From a checkpoint of a small transformer trained on Wikipedia.
Size: width 384, MLP 512 SwiGLU, vocabulary 32000.
Architecture: no biases in attention or MLP, untied embeddings, capped logits.
Training: a variant of Adam for these matrices, 596M tokens, 9089 steps.
MLP neurons of a small language model. Each row is named by its layer, matrix (gate and up: input weights) and neuron, and shows model dimensions 256-383. Each number is 128 + 32 x the weight over its row's rms, rounded and kept within 0 to 255. Numbers have three digits each. A neuron's up and down rows have the sign that makes its largest values positive.
A block is one neuron, or neurons of one layer that tend to fire together. After each block is what it responds to, as a language model described it from the Wikipedia text at the highest values.

L4.gate41:151116148092119123164097160122208168119107114165116126138127130106090104098141121157106139111118089142071097142079018198066184150128180126116109160090161137088140168138179191177119142151129158144107131058168113135112173125139088085143144151107173134169114141089134177129178100122133122077178137086177109170141086151147113115144068116197099147176118163149096191106107133130127122104158
L4.up41:092071073053087084168081166120188061119123150095119165161157111148151103201047170112151133145119164068152144125135102135122181140187140114126073107169094133146139081110121162164156175097112123161111143084173156155124178121129135124124088164139121153131182200160105175135102071137084178097073143100143097126079142130097111135169146173128107154133093149131129146125136154148150179060137
L4.gate80:102102213115115093206132115149176146097110102215125099198123070076145109171131107139143130075154155115112106050108129117106126166129139089149145178127119127131173069094111122112146124103088123118077131119203106104174114095071168081100158106137137076125084161103136079102076094113085054129127125156121085190150152118153128101135136115110130105152169111086133160157158119133135111106149
L4.up80:127048097150121097167166106141147160089093146144151090105127116164104119172094125138116183116092177098167163139112122137113150118199095107113109075113148146107183069126175119182121125102096130178145138134145128102136211116138154163130157146163187094129125130085121086114128084151102135126155113062129090151081126128116116107156110112086164130056117154139155170199097169164168125070089
L4.gate85:020118147110107094052131138170120142122128132139073153162193121148147144156075089187097125095134152174112167077138087049175177164097133099127095122136163124154140204134132092146113146164115156160203188109119135130181104115151168153086123136147081192153133154098134164103143140188082142063154106155153138113126142153135175161125130136108119157108115080137136140124160133122176138149131
L4.up85:092125085105153159129105125153135114172136100106089098183111141126141122140140138072070131086128160105101139148166144123155140140138118113124154129169176130134153184122130113123115083079148105143107164138117126138107102123102108136127235156147170108116076171061084059112154115155112124082144176126132149113148128151146156161131124127181153154177124146102086122128137127121125181137102
L4.gate275:080120111109142090140200145062167161096169115163151074186142100072128104100158130167079133119100095174141111050164129108123160156133180072115100107123121069117129113080121137157101179124169184164084185084131107130114113100121119183124160160125124151137057095119154144153102135135098128182107101136165126152201096168134097158155179133165082099099141134110104141174141134169121119128128
L4.up275:138083120179146135112110088129090141099110149140143158164126149158152106127092128164137133149151165075126130108166117059104140112143137171080114098121155088138039107112079113065137087132122132123109139110189178107122137096145200145113142147139131104120142150058097165132130133141099152109143100110188132129068159090125162136118126128114149134155166094149107071152117130115104129108180
L4.gate291:129174084124127130127091142139130138103108162154138117173177172128128089112134167126093113166184184101168154068173061086137111082121173130074100176074094184144150112128160116097106153129103138154169092104099133121124066162181101164103127161138096115156118096121129136099108153079115216172120144121103107172124150120125139137147107160112119127225171159099151191111089098162158130090130
L4.up291:140080182188073092184097188141171141076103106151160075116139103044103154154132091118165044166106182139073127143088107125124155062142141121172173134168087124068165150143083136129150086190128123143173124131166124124128134131112189072155168144078164110101194159129146112136120100120166069092111145146208130107132178141167129150107122160146122186094140084137085095123093111132084125159144
L4.gate328:151100127133083118167126162121188121101159131138098103137108117134072100151098019126084088095135191117127160103133094127133142174112105157113137085126117125133119144167120180174119159104139099154117159062102117118157126116115106073158148131146136178162091198106070106141099100122123122101131143082097133127181159112123152107175120159127138189103129169161167124108157089141094121167132
L4.up328:107099149083116048142131167157119156110122101133114152099147090068120126172184122099103121155083104117127130099132115090146154133165139156148090114115059116122163129123139127137146106155097210160088119129125133153138113151117113171120155079165084119130120101148098100110139114134137127127127134111159071156138131151155079081156134165099176092154087159088143165193059143091105179101112
L4.gate403:111157146078189141159121187159147158121105107175125156168093127139069153111116161108109180114123132079123114159136106139204141066111092067172132133125167102136171118072138141101100156117111127086147141129135089142145102151122109141125157110111126073178114115102141094100070097168140122121122121110163116153088144110087094180068145083137151144138082119101083077122131131151105170079131
L4.up403:089176140106157099126149104127147176102123054130071067115132090074115129135154143177125134117099128142166129120172116119124159132125168174157109139135145164118179124160129203088117105110118154108150134135106144120119098107155128079214193124130087102166109118152172148106110108149117145129126070099140129157103137122092151155196136178143133138185139112137123087111130105185106150176148
L4.gate500:102151136111137139175098137158182101077103103196155077111090101105105132205062097170068103091106122098165207144160087125191115105062138118138131162135102175124128137121134155077123175103146162177151120126192100143130137174094105082107131167116122077164120119066134101127113131121137081101190106094175119106129124176160147128108143173156118146147132064109086162107070067157116108137128
L4.up500:101125124105114102098135106105142139118123122131083161138092116121128173178127142120144116101141120158122131127147089150148100093148131187168131137081110095083133160153132190162140092129119188170174178131090021169122133130100151132104150159166147162125128197072108144129088101138130129104126140127121155182084182156087101164169136097151143137148148156118100091160114089098146173120159
Responds to: Quantifier words early in a sentence or clause, such as most, few, two, all, some, and of in "A number of", plus openers like Later, Before, Also.

L2.gate302:091119182130094134098069166089065104116145131152143139154091122144153127061188096147155134105116160125112214089141158089161168118118165135149108163160159135154056109129151134102121065161131133088178155110127222065144079116133114139134157118148150172143172081127105132126124119156161162097100167084134135096116099134068154108091115169108151093125101173141161097131169084140153075117160
L2.up302:123149103088092168125127168094124148161133097119116117139122130108084103124140127132094140154125130130164139137135160119145144147144158119083138134070125090141130168118167174171144078161101094114114057144142145099136123130104072161202141120179153124124108116085092136157154191128154095169158109117115090123170153116056112170145086107106122154100185141155102151122121115106163111133136
L2.gate375:107138081135143145090104123092145152071085130163183108150120121096125178113169078110094157098116091113091157106122107140123096085105118144172192156164170175205117150135126151139200111160119127146172147158149126114149102112116132100159185138112130153163189177150106104120171127185134070108145125105211157100082102106125122151102128133138124177134182125089152113113153178089148152162106
L2.up375:132064113130079099161146123101119143128175129074161077077123063092165111141153093057131113058117173123151124120105115130162153093116127115124119090154146068143136143114111182136159137151107168087134135114168119134150127078166086096124074106094148151101121120083100115145092121138130093102178099115094122110115088137096147128107068127103119135180074137077111086193090116092135140145173
Responds to: Apostrophe after goal minutes in football scorer lists, e.g. 80', 84', mostly the last scorer before a line break; weaker on table pipes and name fragments in lists.

L4.gate154:125154183146092080182151163104096148140135220135083062125149065144151121095122141053123136123148156133101181198170083144136169127123185116132137218103151146188162178106104109086107188155125126120143089100091145118185112124107139124090149137118091141131126126097096090116083055145163152170173161113125159098189134165125127088112177163182143087159144106105141127157160139103039219144134
L4.up154:155138136223100137127145187182144066140112106149111128094143162128142182096116106144133129093119122147122090136137097131149073147111120175113108117089086184132089170183136117076184133090127106149125135137169176136118122124176116092069081114107158148140139153198137137135140110122141145119131109122104121075182132071123167090114108175126098143145110128152141100103083126165118143150192
L4.gate160:091092204123160111167151132142147136069153135123103134109145151102119102106147149204076118081087134113125158092056110169138192097115163116095100221116138137161095159180131198109201199117085113110105148127099127081087079057120162120102081125120132142157144189131130116108128025108100138114124132187130118062124071075143124171121135158158111111149108117137112187105112114118096094174105
L4.up160:137166115177093141174147144155129146148122111117165133083138100116146139084145119091095150140125113147120113150152012122154073112171139132122169103062135082164137111161156088070113075128160098137106096156127163122167143210123059114123125139094068161174099092156105067149174233151106156128128172134142136114124144156144125141118149168151115136157086124150121119120166173161117122111138
L4.gate309:137130060147177185172163126107137110122062128154119149117117114133149115120176148169122134136083154203077126142216121141135122068098094154102113104126043125161115087121122161108118158154117079124107118119185068108135097126087094147092123087147106102130161075154056134100069112116151104151108141174142133126083147145114185064065133099070138164136147153130163156134093095193094102116161
L4.up309:176092077147040138088114134167162107085125111143116150097143095098133130184163093076134161155124108069113161085110109143103156167155165149085160072120101208175148171169101092159084117103088118178133153143174133128199119079138169097111191157123149106119145074137145128137167199149136158100156120104134111127105088126153099120147148191150154100106120140161120121156151076111107068089095
L4.gate339:086150115129178088164135113122112120143143103142131125139180120088143129102137138137138135148117094184117141107110087127129176126142108128122103121104101166186107161136129123115136156186105196151172132071206164121115061124097112147126135117157064157145130168173087108141112144119086161124141116129132094156137129102098162084066140155132178107132191147155161134067110073156141123095166
L4.up339:140088109110121138080098163104123118188090161129112110106142120110125197149131130108126081128106104165092095151108106134092136151145111081103142142143056174128150137134144126159138098207136133170120046149113113170059098167111142133141133091139165141170105168198135103123124110152126095103143133148082100188157141152083095070147117195090067128079158183135161059105098106153148141094146
L4.gate362:127127119160122174113112131110104088085091191219188112106116163110094096137159169111209159144150158163081133092097100107149096148102133114145162091104165173148092146150128135068077170097135137138172076136211144064149087195161134140135157228104127144162160055140113145113129127179182117103154152184133164106129110124151125085079156145127168125109171156153193128089123135160096111128121
L4.up362:169120106121099071119134148112147064131104092101104147075148181126062156140114096049165127076139127161157187140114084144105084198118098121062108092098173088113117191092144124169160159085188155143167073177131101123110172152127060113158147130130136101171143108153116169154119172133182153125159164216139198107122122153112144120102177177173128129099056073125104118118150132166120168107134
L4.gate378:134161130122176098160173122162125098198137126143119137093081096077141141139114120112173157107119115139150179152094090138126074122101126117146115125087140153135098167150155090063109122115146138166113152116069159101142099104164121119129135144148067091090140158143209105117150163198142137142103122194133137121132127154162154171154238138151087112145164099120143135079138118135071151115112
L4.up378:133151127132156158155136131140109130149103136131058160121087189093127133161203139132119140121127118166105200140180106140122089081133031162140102114111110178130146117097135198082155136112108112054123115101099140070189059098143077125150125111127121155148155165166163124193162146176180152164125145141149087083180145100097122174081116095115126110157133130125139099233157075183056166186122
L4.gate406:127086108144131148154138091122084164140127134156139131098127141167112129076135081158090157115179152139137127127123115067133171117133210119169175133107130150118162133104157130138134150097114111107147098150082199142050130172138154109114103142121151211157130104161134095106159128162123131111095111132120124172132107086197143179124131153142085085141129119119176107116136158115174086178057
L4.up406:172123140161170107166133142120168140144099137155122152138129116079160078153088169115138200102127120180078156194125131123126094092100171156127121098122113157151112094126150142153157136111070126134162198101129108097121072118133131144132077137142159141063148197134106120127099116071107135143170123125213103137181142174133097134073117099117144127170082123148129161169151064164117151183192
L4.gate424:142116128128074110143138145117157147105090188179083173080111085084089110124110164090137108169167162131147154149127173121118170134105123134124105079122079154203121122153095140160133125121137080135092115109134137103121110169060153127167168138126075165173174123175126136137121113139165164133214106194126127073117067108132156084110103149105119125163131132163128134130195043181059088077137
L4.up424:130135147149158157115057106123090091085067122153113079094132141124165105144170087122088150120090175047132102129139180133119107141153163147066134117153128161160142117118140145161149162150068177128123117131162066115152110098112125115081049121121147185120091119188108122137189102163116102127134163152143118160107140199202121102095116153176121159168145077109104158126119137157107083174104
Responds to: Boundaries right after dates or figures in structured records: mainly the line break after a match date in football results, also years after months ("In August 1993"), table pipes after numbers, and goal-minute apostrophes.

L5.gate271:115203167107124096111121090096126143117108162126120127113181141158191091115122136124099138160127135135099108154103119136111102133157136100155144116059078163160128139067147097093169158144091099130164113115111181131161092118043155127118189140130154142141224140146138129098130115171133145130132153155110115161123135075161127109085095145101215098144134143115148143147091151122096100199107
L5.up271:113124117044170067077100175130124076139093140113091123106194144164158084145115137112122029118148143102106099142087164176123077169174174120103110112078111150150106158144128061132138150119104141166153089151078091157161133107072079132145172163130109138131159173136179154114114091164089162126163167172106203167104144112155171118144114195119123160125145162135085110127115159157099171105131
L5.gate273:120132113076138123118094124162078100145119179181130154201104135103117105083151130176100120141125158142061131145123106158110161151093079102121121185141124116166174129081139140156174157072194088103174064171123099147168104154083133093129081089151122132142140119127160096083127139130094176161139162139143142099151122098145134110102146123163101098139136084169116110148139094108127112128140
L5.up273:121120135194104075102173135146136090157139145139129132078092159123129107102125163145124181114105150091130122172116131110147131156141103164123130110138018124127160122077069167053084141106201093120123137114106121149108081068091093121093108090144152168167134095127105106099137207123148124106113070099097136146112095131127093088111121088138153095150129133143175148122089090181120084073088
L5.gate280:136124124128143119123139186114186138066133170144162146105071147114102167206143090158052150102139174155103099137097118128173105128102149068097134139133103119154182127121118193172134157107107085137050100111164142116157123200139119048137144105137110144160126147163063110141151091155130133175142130141171081127137112074093139062059150177164186135190063075154141126103122119141106167106155
L5.up280:136147141111130089120144178173177192111110137171116195180117167088133129130076099209081155192195173063104125074125178164145115122108137076107123141096138124126127135112096136128109120122156153111111107161119144121113091183102094146123065129133126112109118115106162124135139144191097088158097137204125076096125150085084085140168142147131135183148201082162115115085105139118134155093148
L5.gate354:129135168091172086158183191129147103115157121152143116114086120103143135108123118185121133157160162126118125123119124099147072161086090143125180128120149119128170123151122135158137150149181119121067109063123150082127158144108124097150134105126112104139092111183155129116132126145124128163087145199172109175103104131106063160148132150120084110089127077109123137061096070154111167157147
L5.up354:205067149109150101117086096148067144114133166086097142137120142146182200126127187162098089106109188134093097158167123131095130125120092123143131113120154169089156100088137154146115098086118090132133089074125125162147126143136130123113122123149121110128118141144148171107106165115166139139063135148108152123084084161157107141108069135102070155116182071096133073141146119155113160197108
Responds to: Newlines ending a date line in football match listings (e.g. 12 August 1999, before the next fixture); weaker on mid-word fragments in names and titles (StarC-ra-ft, T-alis-ker) and on closing brackets after imperial measurements.

L4.gate9:126102183091137113091152113106132123108125071152124153169146150113109095078193144179130078160157144132128115101108156135059153167140106149154100122214113123069191129128147137087129183115126170058117138142103134124081138100073131138125081137147160079142121127047103122143116106039176165141058166139196140112199120153140119185127168146147104136150056102206116134108125152081086142150173
L4.up9:184160136153108122108127157116164108145137170122107117131139119132190115157132107099198101109079169100131120102173136090172120110125115069163126145123178117168126046122153126120126136137196089193157133130097127152141165124143131140166168194189117103097179145135147069163090128135130083142194096111101105167129114111105121110147128096084128158081122138048126106104156143104184120146089
L4.gate93:144109131131120117090147130169135130130131143118127175186139062152066098067102089127131152097073093135099111148183190121144190178146096145115091146131092173124128156096160186160122158100078139172101151123147139121096144088076094105116125148213156109141173129128119182178065045088106193151051071114111122061133128148112160116117121142131130106154117133144176214128098114152177203194075
L4.up93:070105133146170061111168141141105119122104130128125129097159186149127113210171158095112076113131118140148158187120129177122137141144105125148168106086111118090070056162059165167083065138136130176068143183100132154137149080077120096141127191116125115075143129168170100131161225143105154119115146122123094128140174109091143164116112129130160179120156157134168129100139089191111157142106
L4.gate124:131172123090086103110145177146160138064104089137166148109121106069103109145070142165103154082139157150081147150148151114141152148068202144107106162091103151165158098121193162167149147167131155076165140102134108070119118165107097146110117125160080083137117094136083144121109121104150108124132158151121090118153137183149110178134132147123100119111118116135108172132058079127162205151098
L4.up124:079127108153112068157148149151164089123163110155120147125146157089151082132111124163147153142152181107141082135156109071206158137151135102094134161073127136168157119109067119124114182102174161139126120119106100158169166123090165127097130106127110095175122160184070151121156092156115154171153090106125156172116085145091087118150087114166090127103103106155084127153145121095118115066144
L4.gate185:130147129134154110128175188170069157135197161103166095135104096146143102087162128105080094077114157184107114088119088075126107160111173110173173142114165211116128131065150141134152146044086187146166111107155123108071150113132133149124135160163151129157135152105072126136134156096169109155129131102156137133139133085152124140137109131163095114178182121070124128122117119127096128180096
L4.up185:173116115124143121104154087071170133138134169117169078179136116155097047127107111124122112129116166145105167161133140100140128127128168119077107095127138135137136086134156123127140115106128112122177013170134104173079144192077187134123137158130052152110153087161130190089105120088166175255130141152104110152104116086161125101157111150106109122135092148145168140169104106077136106064137
L4.gate225:165157068120104076098172161144135162125134126117156140121126108132150120144104057121135114107059140146139174144172158164145122123150143120134154150138091161117201175127157144171120072143117109155155177148163145149082133155047135149149187140103134102133204139070153074099086099129116145093132128087147127123128162097157102151102139180068147110084115119083119153179101112200089158142117
L4.up225:137085192087067140159192185168123090134150174122090165088107161113179126077083070071127125155135115116151132146166131124113202114096104122110140120157139180178181108156173140137186105135097170155134126100148117144128114132111117152094176157101115060128182162127107141114090177129096118081124120146139135085137131145139144082149089136141123127141163107113093117070154127137118160088095
L4.gate276:105142116163140089166162114110143141079091171147102097194081093127121119144069079149183092104115157103086145120107131134130177139161133099158071095123093093133170090132155145153113150146113171116137154079162092098172152148070192095123094154160134134110169102094133129177089090090138130135123203105141127140158184132096112130152132097123138126157114106107129179148071163163074168095128
L4.up276:125105045175057078114081150110095162128147146085100178172056121140128104126109091055171166084142115156094142150144088121139139110190189113137132107122119160116116099119131096169082131049080142140182164129068114155093134167122155110140103158169125192157148077103100141130150115109206160117090120138102139132089157111108150135174099132145175217107123105114147137125109085135150087105068
L4.gate454:101127103149118104135174151172162125083087153164155173067069128163206118116068131167112153161128191110067135113116122142150105137157147173153132088093122140148107100179135142135070152125106079105159071139123111115165099109149125111145155172137103108144111182111121109071144045023156077136150126118178117090086147111159145183117161133120104160080144135106097150164086163178128125102112
L4.up454:126051059081100092130102143130127142067126111115170134140150094114067107092126123163068141140078084096156141102085196108107101122144166194112163137106107166142138125137132107134131118100103105144117127129116128159150128042119151127090149110127167145042129087171122106075131086129180180171159117121113149108164069082108123120117165130102151086126142159151192105152151144139132164110098
L4.gate467:146174066123149107153212098025119080126089158132155146127148144146153021112105110129090067104150151168089150104120132095166130130134171116127134164138125117169132162100173180145157191118135109143174098111132135116152100143147080098135145165080111170155099108152124138152091125090167127164141119083103094162134154131114077156149106070158168127125145090074109192089077153069142147151110
L4.up467:116132130112118068165158142127207141145147163176128105160106124106137137058111106156145135115193123129122136095147101127057168061157196051139105123120137148116120123098150144137124121106067102175137109105127122129157151159131174141205155178137127145134219166115103102123166109130148135181121111051129079107129104124120108150117115122116117167165147144077095144144134233143113180086105
Responds to: Mostly "in" right after a subject or auxiliary in narrative prose about people's situations (was in trouble, is in love, had in early 1873), plus nearby predicate words (decided, move on, falls in love).

L5.gate60:153128088133083047123139152105117132142145142110133099114119155089144103085110138101153096138073114078117113133165147151122158104092158161076153143114069219154085118108108139105076081193087108125137084117153164135134131142113076124106094133156113133128160112133145112108132103130134082137169129096156121127197114170171131174137080098105131069084128146053155161115093132102125176143077
L5.up60:093074123157121037124122070123143129133154124129123062057107173130156126162057110142145115139083134145139151145086189108126170106125121171094158065105136112089139164098095158097184143070109171166139133135134148127130118137114085165128118115163081111121101170202194119136063079133164101183166149050170157123123144105123130094162090181089085151114091146127133168152085177096101131140068
L5.gate296:109107141167064137135118139114162102120139128116147147126078125095144109199081114130174130096112095112075118077153138134034182154156191142148108145114137132134175159138134152148147185164120096172145084160118104081105186145085127089093069119131132147161147134183106115087110086161121144188107138127118091113138137132143183163144151097155087184091074116118143108122083098153096239147153
L5.up296:105139078074164146150185166163159161143154123111166129159161071202139168186107154117111125188146149129170126177099176125135141123088136076115123115173158162144112050123073056098041158130133117124148161114134090156149105116143160114154162159130142130144190083167156086130170098122166096058096049143141104160106116103102077155151166130147153108171147111117178143102104150161120142152137
L5.gate382:141082136117168101105110130126159112161118136112105120084107137182141143116131161101109071152125140101097141141134154071138152119072097098134143164087143127103141073116132164090127137115102125125151128113137148086120156140146104165153144121199060203141100184141105144093136120138130085105158124192108111129137151099180121105109074128155159129142161150130145112064126105131093161132191
L5.up382:146071119107134125105132137111112136102177111133139124111107093113160094127109133137170141055165114154101123098136122153141091163138147073167121160174100149143102069134155125110128164056162150082155168189112122151142090176144106092125116119210126113097148113147150129131061126133191172112127129134158162140087132121096105076164149097135136131135038134104101161174098189124185174068117
L5.gate486:158105113154179095125134122077172110155127147156099152132157168083117120127063160125130110141056128141083120093133153175145179192101132147134176128086140125127091123147169115135115179146148166110141111186102057153135110152117170141130196045170110133113195090173099157102130092118170105168123142077130082134091074143052088126113182133087116126105139157051137147134115134095148183168113
L5.up486:107173075169180144157134111120100102148081167127119080146161145126117127127123080172139106119065169118099073178133106166132084211108110155134094130090097162161114109114157181097185127100137181106152105178153141142131104105170173160090170122170117188120168168140076100158101130130138120135135121133133104094132137106049098082116115194142091180116122150080126096087137135092160102119107
Responds to: The first word of a predicate right after its subject or auxiliary, often a preposition or verb, such as were in, began making, goes on.

L2.gate279:088149111123144130110108142131122103096070146171080096137120095103115124177143133121164160137135195211139187077142144110173097078146134141112137103151148170154096099132139140120126107163125101134178126144146113165139122134131140167078110111153093169135113098165153089096134117046115148105122091122132127099141127141119119073155150116121110090125172113139222205116150132106163145137160
L2.up279:114141184081107069151114113134057125149101120126202085124177118095093180156115118074099073121091156145113098084140140143154159074163149175126121143141076140124163078123120125070143131172102184113085114121097101122179093119062140131119149135182172111070137147141131130188118141158113112136040122137081124126142121111168169127102126102125131094063152167092092126127074130109125094120107
L2.gate320:164154144131131114148162175100188135122134036121120133108062043109099107138079153166090151082092136159070097058156141118113148093082082093101099125102087149166102130129059088156097097116118180117096131097062142170136098089205092077095216113114134126126136075128078093087062156120088101140107075085117130107121144141124091150142061134104100110190117147127156088119120136150080164130129
L2.up320:095118161129159015170124166111147105072109087127161123120172117076045118171110117167130125090158124148135201097135116090102146128149142167157141146100142156126111143088120188171187123181141131124116157084153146134123145174104118148104124128122145147090156088158136124148129070121053132134064143115101113111118206157146150107139120124112112147118084135067178162074107131138120122099136
Responds to: Mostly the word "of" right after a quantity or selection word (one, many, some, each, both, hundreds), as in "one of the largest"; also partitive words like among, those, others.

L5.gate207:104201171092115119069137191108105140104103086210162162159169097158135176113111078176097186147097105148153108090080141098143130090118132158143167169132204097134148163151053111112161064189140112088158062177184110144106105167123092092154156132148105069122097107149168148137127142133089159091105100153168098140126159088117151112095133124144184125193096103118143062167165119128120125093128
L5.up207:075151153180149116100152178121170149116135104235102106105101075096116178139134093144156165138090139154181085110131157130100097120138071158121182134099148095126160155126122161101137104136120113075180091173210155147049071155101113103138181098122091088157105043121121074142152124115132098148215154121132088147105143078213152076055106145153147159120048104133113112183129107182099114086135
L5.gate224:132119135102171043145156143156077098090139117119148084155153106083122166161128110153104177115076177148136127133138122119129143081113123102092155143122157130193192141141150154149137147155110156140173111181111157099113132193145112118142167120163140119160119136151135138114116111135112144139124150118173112110102088067143157179000135130120157105146089067125136099121077107130130095143164
L5.up224:158124103110125104153187060189079133141127140085120166155151137109171146124081128170100158126112106125179123142112182119152130066159175082035131107095142139147147162090160083118117140092114146142119155219072097166121128066184102147100101081195085106141103128134141168127117090136079167193105103131127160080098076092110162151107156152212095147122154080065172106119102129120166126133132
L5.gate344:154169070080168072140130158224106108156105128099094139170148160128096079137124103139151153157109102121130142094104074100157141147078133131068161157119111077146160148126142113134138151112119128175108085218161099125096116166086105082100167112117083099161130105148158104108077077171105174189161073162172131137120030111151142099151149159160123117130106112096140061114124125183155141133127
L5.up344:060116171127087075140108147107148142095129093160156135144092135099127184113104148139095176150155124141142165116112116130087139125190191133135138090166161076160129173076091103122154111161073157140131136111094185133096073079155097209093114193121151072093122156103127192195164128122130181114140117104058095161123203147107107134160128054088161121097138150124138114119082096109125140106130
L5.gate492:145148173116163098130169140138131160088084099149123116156116138102096150115093132079140128129132128156148135091109120104108091159096139079186145163105156133084170138133135119109131173175164136144148111151190112156098169198150143071181146152174187119166161022199158106147153106178139130149138135189145120112174160148121094184134115184096114147080107071138088113112128165146098119101169
L5.up492:127116113177122100159143077139152185104113154135141171155161108199124138154121055167120100101073090151115173131101130108135183112169119162115111096155087097165117149143172129111118128138113151072097106190090089174117113164091090162132125133152052074150133127104095124068121156148122126095123123070077094181132095191123108095152198135158112106071121118156127123103141086130140131123087
Responds to: Surnames, or their first word piece, of a biography's subject used alone as sentence subject after a comma or heading, e.g. Saunders, Hunt, Hayden.

L2.gate307:191136132102148119170104099125099133149131064082103089106123060186118090104133142102133118065131120175087102155112078115132116136130182170145125146057078129114167096124111169174165195157124128154153085127114131136116127215152131122112118153111105139130113096119115134172124031157098134132139096080096136132128172153108132139105166137156152112186138082148106088124101168118068159122144
L2.up307:149199069110177115128086170160131158155096172150116084113069145121052123086157123138099153142122130188172181053051071134096102156150124175176107109142134127116188140092145106080115133105175138153119117089113119170171103138128124103091131140115141090150179120125131124169079108122114131165155090144085090172111126087224107198130113082120150144161105145155068098105147161128148131084148
L2.gate461:117165138097162127176166091123156201157152167092128031161159114133131112105079116115125075123164140173115143160196121138112147128169147122133125124161173109064154015150119116121098116151139119134117086167105111177133125167086112144108149136112143136115132123156121155051061118153124162137123125097114145168132072148189187111121135195143132148107120136087087153130098128074100114139200
L2.up461:149197144124138070106079195156132169110076123121199100107107164140096076083133171114164120079154109148165162129107118141091140157093149154122118135111090189129089126127124111129148117168107176140146089106190126193118091098150150112187119162147130042161098108136038172106141177169117170171094124131130153131180077134088113092149175115129185143144118203137169121098121189116134108094087
Responds to: Suffix tokens (-ed, -d, -ing) or whole verbs completing a verb, especially reporting or reasoning verbs before a clause, e.g. reasoned, conjectured, declaring, called.